Weights of a small transformer language model: no biases in attention or MLP.
MLP neurons of a small language model. Each row is named by its layer, matrix (down: output weights) and neuron, and shows model dimensions 0-159. Each number is 500 + 25 x the weight over its row's rms, rounded and kept within 0 to 999. Numbers have three digits each.
After each neuron's rows, "fires before" lists the tokens most often just after its 100 highest values on Wikipedia text that the model never trained on. A number after a token or word is its count.

L3.down211:512546533512523494486485544484530511535517485463531483501508452493474442454510493478487505491513455497508499484536447474533547532509536483539566499480528477510549506503493478452549523540481492500491494476542510510504482481512556473494481520469468485524498540496508524493509518502507494483467508507530466505498480521486494484479525509481457533449509503492521488480500515514519501503476535487494490485523461504490491496480570495482460459509502490445514507509476522496487519498493529
fires before: " |" 31, "." 10, "imately" 6, "\n" 6, "," 5

L3.down198:475520490496524526526503480501492510461505508507471522521501507497527540539507483510491458505491496494503499582527506478526502544533533484472503496505577489502554508489506462540479509489518485491510510471475497518504487495512520515509530446495509522445468498471505555523473478524490482495488509453489507488502449513504464470497496491489490501483478529486473467509497485532492526470512507490500497487508487495477483462548551483436552548510462544486518498511490482516450506487458501
fires before: " " 53, "\n" 5, " (" 4

L3.down59:442470519485445519503484501507470505535506508537567452557494513489508540509506525457499478510518527529503493532500486473488458524529496516491524530510527432485518521501485474497501511476486518474517486491471510532492501484511461500484454496487500476511463492538501519526475470476501473444472467508500497525506522522509502530511498492517481516488481495461510449514481490507518479481456522495486541510537524506554471561543503527452531522513496526499537505461500493496494481495508499
fires before: " |" 52, "." 10, "," 8, "-" 5, "rd" 5

L3.down342:496510497509490473506499499474520523521460514446543462528523510507506505499477536488491489512486512495522467476552525521512497479517467473538514490538472495461534466467536542492458524519484549473477512475480493500477498479497543505514529484462472476482436539460478537453493552480544499500484513511515550492570498472480509485492477476497506506503524487460523515522489482506515484517502517506536501502500475494514473510511503526485460524524495504454495508499515471483525498480566523
fires before: " " 66, " a" 15, " an" 6

L3.down467:533520466470473540516507486508477478537516501504483524534519464496478499501482460494502502498508525480510457532527539509497479483486500490490509490488505497487469527488545505490472504448540512516476526495483515522473522483492524548481524482546541509476526535485525488483526491536495448484460514488457499477500485568487495500460478509492482468479512476527502517505478543480551549465508496510500516521486473512523493472467537504492545520531449496562448499476461503496539502493506520
fires before: " was" 30, " is" 18, " has" 4, " had" 4

L4.down353:510535468514450517512434520513462482535449502488474480542499483482482500553520537506504469520498497486552479509502514493474498501511501481512521503471498494521514477518512511503502498463542500485512510452480505479474475473451532497518504527495455477525502502543493531491528530482514468504500498515464515485510511520483501477476473515483517509475483455512529487503546465510430512525514504561524522519541483512489437533518550522523480494493481482473496504489497485486542549469507502
fires before: " " 60

L3.down39:529498506499550553497474442490486483522477509516523482478478495536511487512498479531507477535467476490452488487549550505465473510498518535492522488480566531475492515448522488468466492494482492501508488503526502476491502460533519511526569545489541514514518508507468508501504499446493517476481512522530503519476529502517498483503522471510471490502500540514501518490492489488522479536510558518485460482494526514491492448522506508498515494515510503432486484449489494437498509510515519
fires before: "==" 32, "===" 15, "In" 8, "The" 6, "====" 4

L4.down264:525520521489511576506489444473472484502489495496508522508519498515501528503502488473506487513488555526512515495527545491482510504544463529475502477490545493469487501517497506495463503447509514525494519495500539507466496496482501536518502459512504483466546550492464517505489506403455538489487471495435512485474519479474484492536488511495446516516493490509503494498486478482492529477518524497494478490528500518548474495496526490500537449484512551478511499508507461465537499513505515
fires before: "==" 33, " He" 12, "B" 4, "The" 4, " It" 4

L4.down118:527527483457512546510480506461473484477502529532524481470510525571499490507518511486503490494522462500469534460479470492513503468492502468532508531494494479487497504467523483568495505453500524488481511486544556485503510521543523550500518511516516486471480528501520502456485491485497524508511501456442472494532547531494486467516480510514497526515487503485462522511537484490460479457512499513500477495535479502549472463515489485541458499528502539467493521456514502513475498502507481
fires before: "==" 22, "===" 16, "=" 8, "M" 5, "He" 4

L4.down360:482461501538480483448466529485517466527481483481488547507515489495474515500500524512484489511461463518487525490472504523507483516469440486505526521563490502485467509504503480462511528533448524492502501470516530524493494516489531503498490534466488494469435489522440513536497523479538466477512507492458506484503536537522475456524494523513503516504500538491471548487443475517513496537480510540519501540517489461512523504527527517499542510523463482527499486509503478499480540513505523
fires before: " " 86, "20" 6

L4.down416:512483491539539505512496506490503479461456491467536519520460529478534520483555518481508503501528501502527495450527474487460536491515487498508506479485546492469514490471446512500525481539456457513500469484489506483504476532491503469495499505442533504513494469503490487461476462485504513529520464544525551483546493465488532470478545555521499508503515497518517514483497472491550553502495493514480503490548473480469533526520525499501493456461523508504509461485496488490507486511475520
fires before: " ==\n" 15, "==\n" 12, ":" 8, "==\n\n" 8, " are" 8, "\n" 5

L3.down600:480480474520515526490463488536544500482513547475517511473488506544518508491494496484482507490496495490506477506526498495554510550508486548496498503522458506468479513562495506484529533539490543495513496515496471517465433475529483504512487490482492509475451513501552488453540522463532532483497497486455547455559510519526486509506468483475477483475455475486456531480498535520535513511493522491508535473521470497515512447532485475503479477499524533508493490490503479479502491513496518
fires before: " " 60

L4.down484:521500499509453482520502521518504488565509513494467530480520473506486497492529526483542525495496496485523453516504482509526500503470559477479532487481500489496486507514496503471479504494454559495510503478525525474536498526489561529521525478475554540526508507503543490492460504425510544491491468476507478517487531485493551493515493513467518509496499479469501502482475469487490477483527486538464484562472468447524470518509531514512519509470473479540479481493506495525511461490505502
fires before: "," 39, " of" 7, "." 6, " and" 4, " the" 4, " he" 4

L4.down362:564526511525465501506523520507487489540471496496466492523452443500516448490536510478437499490506472462496523468555484478530520486501519500514501463507526455530503500516469515523480501487489509472537463496495510484507476488519524533530536526509542475440490515459484510501496485503500535486545472474478516465498471544506516479478510523469494520527490498483507530453506493534464521482494484483527477486518486495490521502506480493501530489529503508510517527470555465534485549529486510
fires before: " " 23, " the" 17, "," 15

L4.down172:503486568524509522526471471539513509524518481515530511485484509493481495482509480567513501467498450480494491491477539477487530515479476536466528537480494519536547527531507506486537523529494502503505482512498492506491493466500520477481466463452513551515521473464441472500495480458527484482518521507473520475456532504493508480483501508502476471508499549547503514505529472496511497519498491496546490519568474478453470473516500498520477522518506529494523498459479459476460498504487504
fires before: "20" 42, "19" 17

L4.down523:520477475505505499476497494489472504463462451509487551460505512492539490530526485466529498503479494485497497521461543544483478490500509476490514505494460510509497513544481463527489505522514480533511493475494522516511518465502487486478499469495512499530483494509418509493512516477486512485513494466475497571488531500491476492477513499553540560518504551531503517496498502540482489492513538475473498463510475493521487488504526467532561436512484547486540497482487500495511543504471539
fires before: "20" 42, "19" 39, " :" 7

L3.down298:502526536478537517468497510503489482515522474490526459527484490543498534491481469529457506522458500520485513456483519518500529504510516503498536494515504540491504493488473479503504480509493498506434494517483490495512499531503468483510522482489505469554511507495486459505509530488563454463463514497522481468470526517502491493490486482458500488493429510522507479489509491492518552506550489538496479505516492535490491554491516500527573568453495467519514536481462501479487468509521506
fires before: " |" 33, " |\n" 18, " well" 6, "k" 4

L4.down198:499516531528445515487479505520500479513482511522497497552498507516501535518498508498468528534530523458499494480446508508489449531491514544483472566470483477491477515529463478512502501493495535509465518495482421561498477488514466491461474508524514482515494495476463479492474480475498505497491544540515504496522474481542492552484544488487501521518528489501505488539499511514503510557487515477479495527493506530537533506510451509498431499489470456505498512504502458497493514500512511
fires before: "20" 43, "19" 23

L3.down358:435507519489520512528513490548494505499473491546504502484498499462505533480468527526533501535488488523531532475484497482522527461500479570476498494441497476481525468478501511489481549520509485493547489494472478478479528514495495485530479502487489435514492485534485467486459526486507541540471480531545521503471517478457528492526490479471495515533470499493506491482518514521483472494502535481498516490499510544453510499508527532487529507503448472515482502505505580504491524505477494
fires before: " |" 25, " Label" 13, " |\n" 8, " Form" 7, " W" 6

L4.down617:481501490494520522438496488514490501475497471500508543506555461493466457506483523495507486483478472496496463481496503460512535547479476511506515514467494477526470473542525523487487516501498519489496498490519522494456538545488528510523485502481468510460518479473514518508452484479516543510505471493533496461467493498499542517470535516485502521475448452514528506490517508530522509487460508516510512515518503509509489439505523545546543494498554555492501497467484494503505515574479490
fires before: " the" 15, "19" 13, " (" 11, "ft" 10, " " 7, "il" 7

L4.down590:447469511438482464500501500496491502510535474528537474503468483495472555487522496497516492517530457496513490488506507515493520471475461524521507499477527473467511470534501473510514516552489491527496497486507510517489515500509519472469511499445503528523528521504521515533485464552526464523500524487536476544474499485522517474534525485481528445482490510495515515517537508525515497530479527513495510518520498510498467504458505533482488518459536481486488532467481395529478508489479505
fires before: " |" 70, " votes" 4

L4.down613:465545521494486476519533487492507505469484511505561533537523467501501545495495538531482542471484498485517491501527482475539499477484479491513477537509538509497529525478538483467502489510463483483476461497491505507510547543512480488491536526487470478532476527494525530514495487459500518466474515525503500491514522530551500487542509512506445481501473474457516494470494490534533479502472473512497509514544533496469486491510496489494479555465460493493459483507468463548475526458530475
fires before: " " 21, "|" 14, " m" 13, "." 8, " |" 6, " ." 5

L4.down262:514522503488496481513478455482521512493523494516453501524519496488474503525503533537521527568528479500473454471508501514485485512523497555489503503486524515565476478502471503509467497476550480473491502508541517536548536485484494496457524507476507497477505455523462462529482510527485477502482470480478490514508507517519531474549503445446514504470506506505489473455524509505482468480486491481546511474529500504510548474507521476505518520479503504449539541494524477480480549518492496
fires before: "20" 34, " |" 20, "-" 10, "19" 8

L3.down396:472489537518527465540498542511542503480502489526522508514516509483511467502509478516457533482513496519518514501506488492543506436518479534490488492455469504533524487507535456497531516535482529514545488482478519499494513533515497479522448475469510515515503524501515519465477521490463550470502524502491496534468501490516457495506480511511519523475462490503471525511502496510510495513533507479517507542484499497485474560529484525470542531533468501486472450491479472413488455499525490
fires before: "20" 53, "19" 10, "==\n" 6, "==\n\n" 4

L4.down363:536510515492547501510492498500478517575479524493518523475533483502519502502492496514475469511523509523475524495511505477455494463497535456534489541515459493485498524537475478478499503496473501519483458475531513495468520441462521486524514519476493527531487497475505536509473510497486512473527502449534480476562497495502505494489533502519515481472478472502491510481512467510498508516496518540489505522497425490492487479540482457522524486526499439557489488485477495542498504516449546
fires before: ":" 13, "==\n" 11, " ==\n" 11, " life" 8, " career" 7, " and" 4

L4.down454:469500503542493491487496501520514460503509505490511459508505502519537484490490537505505502486511498463492501478471502482541516481455514529530506491478465550487473475549458520499474513516497482504496462532493553515502547484484495532498526498507495503524533490525497522486527504511519484535496470480527493425461509527506512515515462437485510456494519483509505483501488480458481462486541566546533547470477471498522505506524482446497492508480491485528508476538469476522544464507528515
fires before: " |" 37, " |\n" 5, "ley" 4, ":" 4

L3.down429:556490488495489493480498508534462494518466490500517543491512501478489487487496454469504516504544481529553507491554480519517528538523493482512489509508464511533491493541531522478482501545498483512486469500490534522512443523447483538457512496534464478480467495512523511479473503517529480496526517558546479460554471456496516517488525497527528532498505484520524489495568483523477464497478499498497499474501514472494466475489467495498488493480440533494519456482496490508489492476498512
fires before: "==\n" 19, " ==\n" 15, " ==\n\n" 6, "==\n\n" 5, "===\n\n" 5, " career" 4

L3.down585:505467509487473483527518505536512544525498480523540502505485499542498546484511520502454487492507490498472474517527468487513524528497481499477528530458500524526517472474476552492509495553464495450475478501505436511479554478475505448532477496521507496506497427532476508519529487515516505517490526552528515500496515502471493464494490486505513519509522524527507471522505556490522512530430498485497491464510510499516489468528510528502465497488523507467469511466448463500483501481521506
fires before: "." 16, "," 14, ":" 13, "–" 10, " |" 8, "n" 4

L3.down220:489492486522493456525525494492496462509470504453507538501497475531523454472528534478536482497454499442468520499541474469462474496530465489527491507493479512546489501455506508525533485447511489508486520470468489484556500523488506499523498478505511524538475497490505527492515458475485458499510528538451540430525525473510513497490510530503514525533469476464518518530527504480547495492551483542495500501494516501492488482517500530473539524535505514532500492488492478495504469516523509
fires before: "," 41, "." 10, ".\n\n" 7, "ial" 4, "ious" 4

L4.down374:521530560486489476493457485543487512553520493519482484504497525480503500486473558469481472516514489495475522524488479485491517533509480484484510551489544522495508522508490508507490467408500516498491531486496485492493518505463508522534505496517499513497465512478533513523463550528480464465480489465430483502508517487506530522477486503519487478533501519532509476507526464526524488494512544521480473493491496546479481513491482522516502514560478492509522490479560491495445486452517500
fires before: "," 18, "." 17, " ==\n" 8, "==\n\n" 6, "==\n" 5, ".\n\n" 5

L4.down339:496515529466524508476469498494531499522548487488545496548487505480533510496515478515489512477567499477498500507492542507505492494471429468481485548497508481545488471497478488472446487525504489504518501487461495505550506556525519527480479503433515510510498536466486512476506516487553531515551499473531519524495542516485504471499491480484510535491522497452481481516484503491510490511505490481494464493452528501473496485511512524536506491454542472489495476450484479485546521514509520
fires before: "–" 28, " |" 21, ":" 14, "20" 9, " " 6, "19" 5

L4.down466:486467532492507514522501475466506466488492536492514515515529560517512510469532506459552523527505470454489505539533537484466509534468521512505494530486477526514505496508506510485487472544455508507523532521519505517512493509453493533472510461491492508480495497521436498507521509496532484526489505495485498496461500482468485561471523517482509513510528527489492497447456492460499503513486461503481499557467520528492460521491418500519530490503481458474516483528470529494490510483526476
fires before: "|" 61, " his" 6, " the" 5, " " 4, " to" 4

L3.down274:545504525474496544456523489477443498472519497516501514495491458520494515533502522470501491512492458508488515497533501489504509513527491509534536497500553482492536510511542505501472518431476493513468494541473520501482488508522504526547526477470510504457506513512472517515467441452492518516463500504439476478503496498484506488480457475492489505500495554512495518515527479492513510517515542487487471441521529515529518474488523507489521489501482597468488519480510478480513498478515500
fires before: "==" 19, "The" 11, "===" 9, "In" 8, "M" 4